{"num_hidden_layers": 14, "hidden_size": 384, "num_attention_heads": 6, "num_key_value_heads": 2, "head_dim": 64, "intermediate_size": 1536, "vocab_size": 8192, "hidden_act": "swiglu", "norm": "rmsnorm", "norm_place": "pre", "norm_eps": 1e-05, "positions": "rope", "rope_theta": 10000.0, "rope_fraction": 1.0, "qk_norm": true, "attn_scale": 0.125, "bias": "none", "tie_word_embeddings": false, "parallel_block": false, "extras": ["capped logits"], "init": "trunc", "init_std_qkv": 0.0384, "init_std_o": 0.00726, "init_std_up": 0.0384, "init_std_down": 0.00363, "optimizer": "muon", "learning_rate": 0.00447, "lr_mult_o": 1.05, "lr_mult_up": 0.838, "beta1": 0.93, "lr_head": 0.00783, "warmup_steps": 0, "schedule": "wsd", "decay_fraction": 0.638, "decay_shape": "linear", "final_lr_fraction": 0.1, "batch_tokens": 131072, "max_seq_len": 1024, "doc_mask": false, "train_tokens": 900600000, "max_steps": 6872, "dataset": "wikipedia_en"}
MLP neurons of a small language model. Each row is named by its layer, matrix (down: output weights) and neuron, and shows model dimensions 0-95. Each number is 200 + 20 x the weight over its row's rms, rounded and kept within 0 to 999. A neuron's up and down rows have the sign that makes its largest values positive.
A block is one neuron, or neurons of one layer that tend to fire together. After each block is what it responds to, as a language model described it from the Wikipedia text at the highest values.

L8.down886,201,219,220,193,204,241,192,202,213,218,203,184,206,214,182,189,158,198,182,225,193,178,167,217,192,204,208,218,223,204,165,176,210,176,225,200,177,204,187,239,203,169,191,232,196,206,160,191,163,186,194,187,229,203,199,195,225,227,245,187,186,211,176,202,192,176,180,194,204,180,194,206,209,209,202,243,213,225,178,198,200,208,191,219,211,165,230,172,137,208,240,180,204,225,205,202
L8.down1068,172,189,240,223,221,198,215,195,198,249,184,208,216,211,194,234,201,160,183,196,195,191,200,230,214,198,174,205,217,223,209,209,179,187,190,181,164,176,215,199,211,193,185,239,186,215,203,190,200,208,182,209,222,245,191,210,251,215,199,226,213,206,197,213,198,213,205,199,225,207,246,205,245,219,234,200,197,190,218,219,212,213,197,196,196,202,188,170,187,188,187,201,194,208,210,189
L8.down1242,146,199,227,178,187,200,196,207,198,197,205,185,197,209,191,222,201,193,193,240,186,188,205,205,179,186,213,223,206,211,225,225,213,193,193,192,213,191,170,200,192,189,170,157,196,231,189,187,198,189,206,203,205,218,172,202,220,219,169,188,231,193,206,166,187,209,166,160,205,195,205,183,218,221,174,208,190,169,179,207,236,177,177,191,203,187,211,207,194,184,205,200,213,199,236,161
L8.down1446,203,234,199,226,191,198,202,201,224,209,186,168,208,187,191,193,206,216,174,235,218,178,191,251,216,192,176,223,194,198,202,237,216,183,188,195,235,238,181,215,175,212,186,171,187,215,214,181,212,206,183,177,194,187,199,205,177,217,231,205,184,189,231,203,213,182,231,188,177,184,167,161,229,171,182,210,203,198,191,186,204,166,213,190,193,217,217,231,181,217,169,214,214,227,221,186
Responds to: Line breaks right after a table header row or a section heading like ==Track listing== or ==Personnel==, where the table or list begins.

L5.down375,236,203,199,203,220,232,227,228,211,218,205,219,214,191,190,170,178,202,176,188,207,227,190,220,253,207,183,215,197,173,224,159,206,193,208,220,207,183,204,211,217,195,229,237,219,193,220,185,176,185,196,173,213,207,183,181,226,160,166,208,171,205,216,201,210,183,213,188,202,196,216,177,221,207,241,199,226,176,192,213,179,186,220,177,198,188,158,182,205,186,189,192,215,167,175,214
L5.down654,211,149,185,160,207,194,211,199,221,166,164,209,199,196,198,173,180,189,202,206,194,226,196,228,182,214,216,186,184,189,218,171,220,202,202,217,228,204,208,222,179,170,210,216,174,188,225,156,207,206,186,185,223,143,208,211,207,193,206,221,165,197,205,218,196,196,209,176,222,203,205,203,213,206,215,177,192,171,192,201,186,208,204,236,186,219,178,202,179,215,204,234,177,199,210,173
L5.down685,204,203,252,209,195,215,226,170,189,191,208,216,210,204,201,207,178,174,211,170,212,199,169,200,206,195,217,190,208,206,208,208,209,178,216,191,186,214,209,183,161,165,191,173,213,223,186,196,181,203,228,183,198,178,184,219,200,162,250,235,176,193,168,201,172,207,192,191,188,205,220,179,166,230,179,209,234,226,180,212,199,200,186,150,168,168,224,175,177,191,200,186,214,216,203,169
L5.down834,222,165,196,165,194,244,190,196,212,242,189,199,230,200,209,213,192,224,185,210,197,202,217,201,215,221,205,215,213,192,241,194,239,186,216,202,186,217,187,191,188,180,178,178,197,210,203,203,190,176,173,184,197,218,186,202,153,216,207,214,189,222,199,218,244,196,221,169,238,187,207,189,200,212,239,215,222,157,215,192,168,184,184,206,186,226,188,182,218,228,186,200,180,208,171,180
Responds to: Mostly and, or, or a comma joining adjectives, numbers or prepositions before a shared noun, e.g. third and last, one and a half, 21, 22, or; weakly, word-internal pieces like da in updates.

L10.down70,203,176,199,209,202,198,201,253,211,191,241,200,219,209,234,200,175,166,216,208,153,194,202,214,168,203,211,222,178,192,199,172,192,190,183,205,200,193,182,196,205,251,232,212,166,180,180,220,207,196,198,201,181,192,189,209,204,204,193,197,203,185,205,216,227,199,202,193,186,183,136,213,173,193,235,191,169,212,213,187,235,173,196,170,199,184,196,223,203,190,218,214,169,239,209,206
Responds to: Fires on pipe separators, season en dashes and row-number starts in wiki tables of sports stats, e.g. "| 42", "1971–72", "| 12 | November".

L8.down493,195,211,210,187,178,236,191,183,219,190,227,165,194,209,204,228,211,250,217,218,217,214,199,182,210,210,165,219,260,183,198,183,184,191,194,203,213,203,172,193,223,176,178,209,194,234,235,221,249,170,214,216,205,206,186,221,187,172,209,227,170,201,214,181,202,171,232,191,198,216,228,246,211,195,190,184,170,234,168,192,181,172,200,223,184,220,196,175,187,207,214,195,225,173,180,209
L8.down610,183,193,190,183,203,209,161,206,225,218,209,201,179,200,202,178,180,198,173,180,193,210,203,214,157,194,216,210,160,210,176,176,181,201,182,214,198,184,226,200,216,180,144,201,217,208,210,198,183,226,168,180,195,200,172,223,189,211,189,192,172,209,189,183,179,206,165,207,175,193,223,193,226,245,229,179,188,206,170,227,203,160,241,207,207,229,169,203,223,185,163,228,198,221,193,214
L8.down881,208,194,194,235,217,178,208,206,202,178,199,179,197,201,208,185,215,182,194,202,220,187,196,175,208,171,223,183,198,192,238,208,184,209,183,178,217,210,206,193,190,214,213,173,207,245,195,179,215,190,221,195,254,206,209,222,188,180,204,158,205,222,242,204,168,189,246,194,195,203,198,214,214,204,200,164,202,196,228,217,207,200,192,189,232,184,196,162,189,158,250,189,184,214,188,184
L8.down1516,181,230,188,188,193,180,197,203,210,179,167,217,194,224,227,214,168,225,159,207,195,196,192,204,205,213,194,160,192,217,220,198,209,189,203,197,220,193,205,198,209,176,187,223,200,205,193,185,180,208,179,249,231,198,186,229,188,214,198,195,202,208,158,198,195,235,203,169,264,210,206,189,170,200,210,208,226,192,167,222,214,183,207,192,210,199,204,200,200,166,206,193,194,199,253,199
Responds to: Short inner pieces (n, s, or, ad, t) of rare words split into several tokens, mostly foreign names and terms, e.g. Sk-or-zeny, P-ad-ma, Constitue-n-cy.

L8.down124,178,229,215,172,185,196,212,201,190,233,186,180,200,203,213,192,223,197,197,208,160,173,208,220,166,198,213,183,212,229,203,198,228,202,210,205,237,171,213,218,175,182,209,205,196,161,201,206,210,212,189,192,202,177,195,185,221,197,215,192,188,213,183,221,219,192,198,207,226,149,196,188,167,199,205,211,189,181,233,228,194,201,185,163,173,186,181,178,225,179,175,202,226,182,199,180
L8.down147,215,217,204,245,198,186,180,198,178,165,199,204,182,202,223,225,177,206,220,180,235,217,209,173,203,208,181,239,208,209,196,220,214,198,169,189,189,214,169,209,190,232,186,184,208,212,189,196,234,190,196,238,227,192,184,167,216,207,206,192,173,178,184,196,197,191,209,222,205,175,240,201,199,167,208,210,189,224,250,217,200,173,185,215,209,213,200,198,243,202,190,188,202,194,236,185
L8.down530,203,210,213,184,227,195,164,178,200,193,221,179,215,220,217,199,229,229,203,212,213,205,186,218,187,242,211,205,213,199,204,199,221,192,223,195,189,238,191,192,179,180,229,175,198,143,180,165,180,198,173,187,186,193,204,218,200,181,201,173,217,214,157,171,210,176,209,206,246,153,203,205,215,254,218,199,175,208,206,217,210,184,186,203,209,222,216,235,192,185,222,233,152,191,178,224
L8.down907,220,209,212,210,199,201,221,176,224,200,194,209,192,205,187,192,204,233,191,204,219,168,224,208,196,205,188,180,175,188,187,197,204,226,213,233,219,196,190,230,195,169,216,164,210,203,186,221,170,185,193,194,213,209,190,227,207,187,198,222,226,192,214,183,173,172,191,190,201,223,201,186,195,187,221,204,216,164,204,206,193,234,226,199,240,192,190,211,208,217,199,192,189,213,176,209
Responds to: Commas and other separators inside lists or number sequences, often before numbers or tables, e.g. 13th, 14th; 82,997; 22, 23.

L10.down905,197,193,221,238,253,209,246,215,195,190,203,194,199,207,233,216,178,219,215,209,198,224,185,176,217,152,208,198,221,220,171,215,167,183,180,217,212,223,226,212,189,187,209,246,176,201,197,205,210,207,227,161,205,205,190,172,158,187,198,193,206,242,193,207,189,227,207,176,213,199,197,204,240,193,198,173,215,206,200,195,209,229,208,221,207,207,202,208,213,197,197,181,197,220,197,235
Responds to: Line breaks right after a Wikipedia section heading (==Notable alumni==, ==See also==) or a list-introducing colon, just before the list, table or paragraph begins.

L10.down131,195,179,210,186,231,201,221,173,211,232,212,218,179,172,189,185,208,251,213,162,176,161,215,203,187,199,189,199,211,195,184,218,181,212,201,205,164,209,208,181,183,194,193,176,201,209,206,212,194,194,218,215,159,223,210,210,174,185,171,186,189,242,162,209,196,247,201,206,206,234,222,226,208,231,194,203,223,197,199,209,192,199,207,191,222,198,223,184,204,173,218,196,214,211,209,186
Responds to: Short word-piece tokens inside unusual words, mostly foreign, Latin or taxonomic names, and spaces before non-English script or accented words, e.g. legenda-ri-um, Cleot-ri-via, Golma-al.

L5.down410,195,189,201,216,191,194,173,230,192,213,200,209,225,201,162,206,159,168,216,209,182,225,181,230,217,166,195,174,196,187,218,215,213,199,183,208,206,200,200,193,193,210,219,216,224,228,186,170,179,239,165,208,160,226,197,208,193,183,199,188,186,206,240,197,192,189,173,161,190,180,171,234,207,191,225,217,224,210,206,236,202,162,148,187,193,229,186,193,189,210,239,203,233,206,218,175
L5.down741,242,244,203,257,221,232,195,162,196,196,194,206,209,177,229,212,191,193,198,194,190,188,200,188,227,205,199,205,200,195,209,240,210,186,208,212,185,207,236,172,188,165,177,221,216,210,197,216,222,181,212,224,186,210,190,241,228,239,217,201,194,203,187,183,187,174,240,200,195,208,220,194,208,197,192,205,180,215,199,198,179,243,193,208,218,242,210,193,189,196,194,206,231,196,199,194
L5.down794,210,181,185,185,187,192,224,183,220,199,184,228,205,188,194,196,214,201,228,220,199,210,208,200,216,215,203,184,200,201,198,220,224,208,214,201,198,249,198,216,242,214,207,205,161,222,179,213,199,195,199,191,195,194,197,166,220,227,217,200,202,180,198,229,194,223,160,183,232,150,226,231,205,193,190,244,153,251,174,205,183,227,209,202,202,243,179,193,175,200,214,223,209,168,212,222
L5.down1130,215,215,186,225,222,213,232,202,203,191,192,216,229,201,189,195,187,200,224,192,199,182,170,230,194,197,180,192,178,186,199,192,200,182,217,184,205,212,183,207,193,225,225,200,170,209,238,195,216,190,242,199,231,183,172,214,220,197,222,203,218,168,226,205,216,222,181,207,183,183,213,233,207,169,198,203,178,177,255,209,204,164,208,231,210,174,199,215,179,176,211,206,176,205,195,219
Responds to: Line breaks ending a markdown table's header row (| Source | Rating |), plus first tokens of cells or section headings, and prose time or due.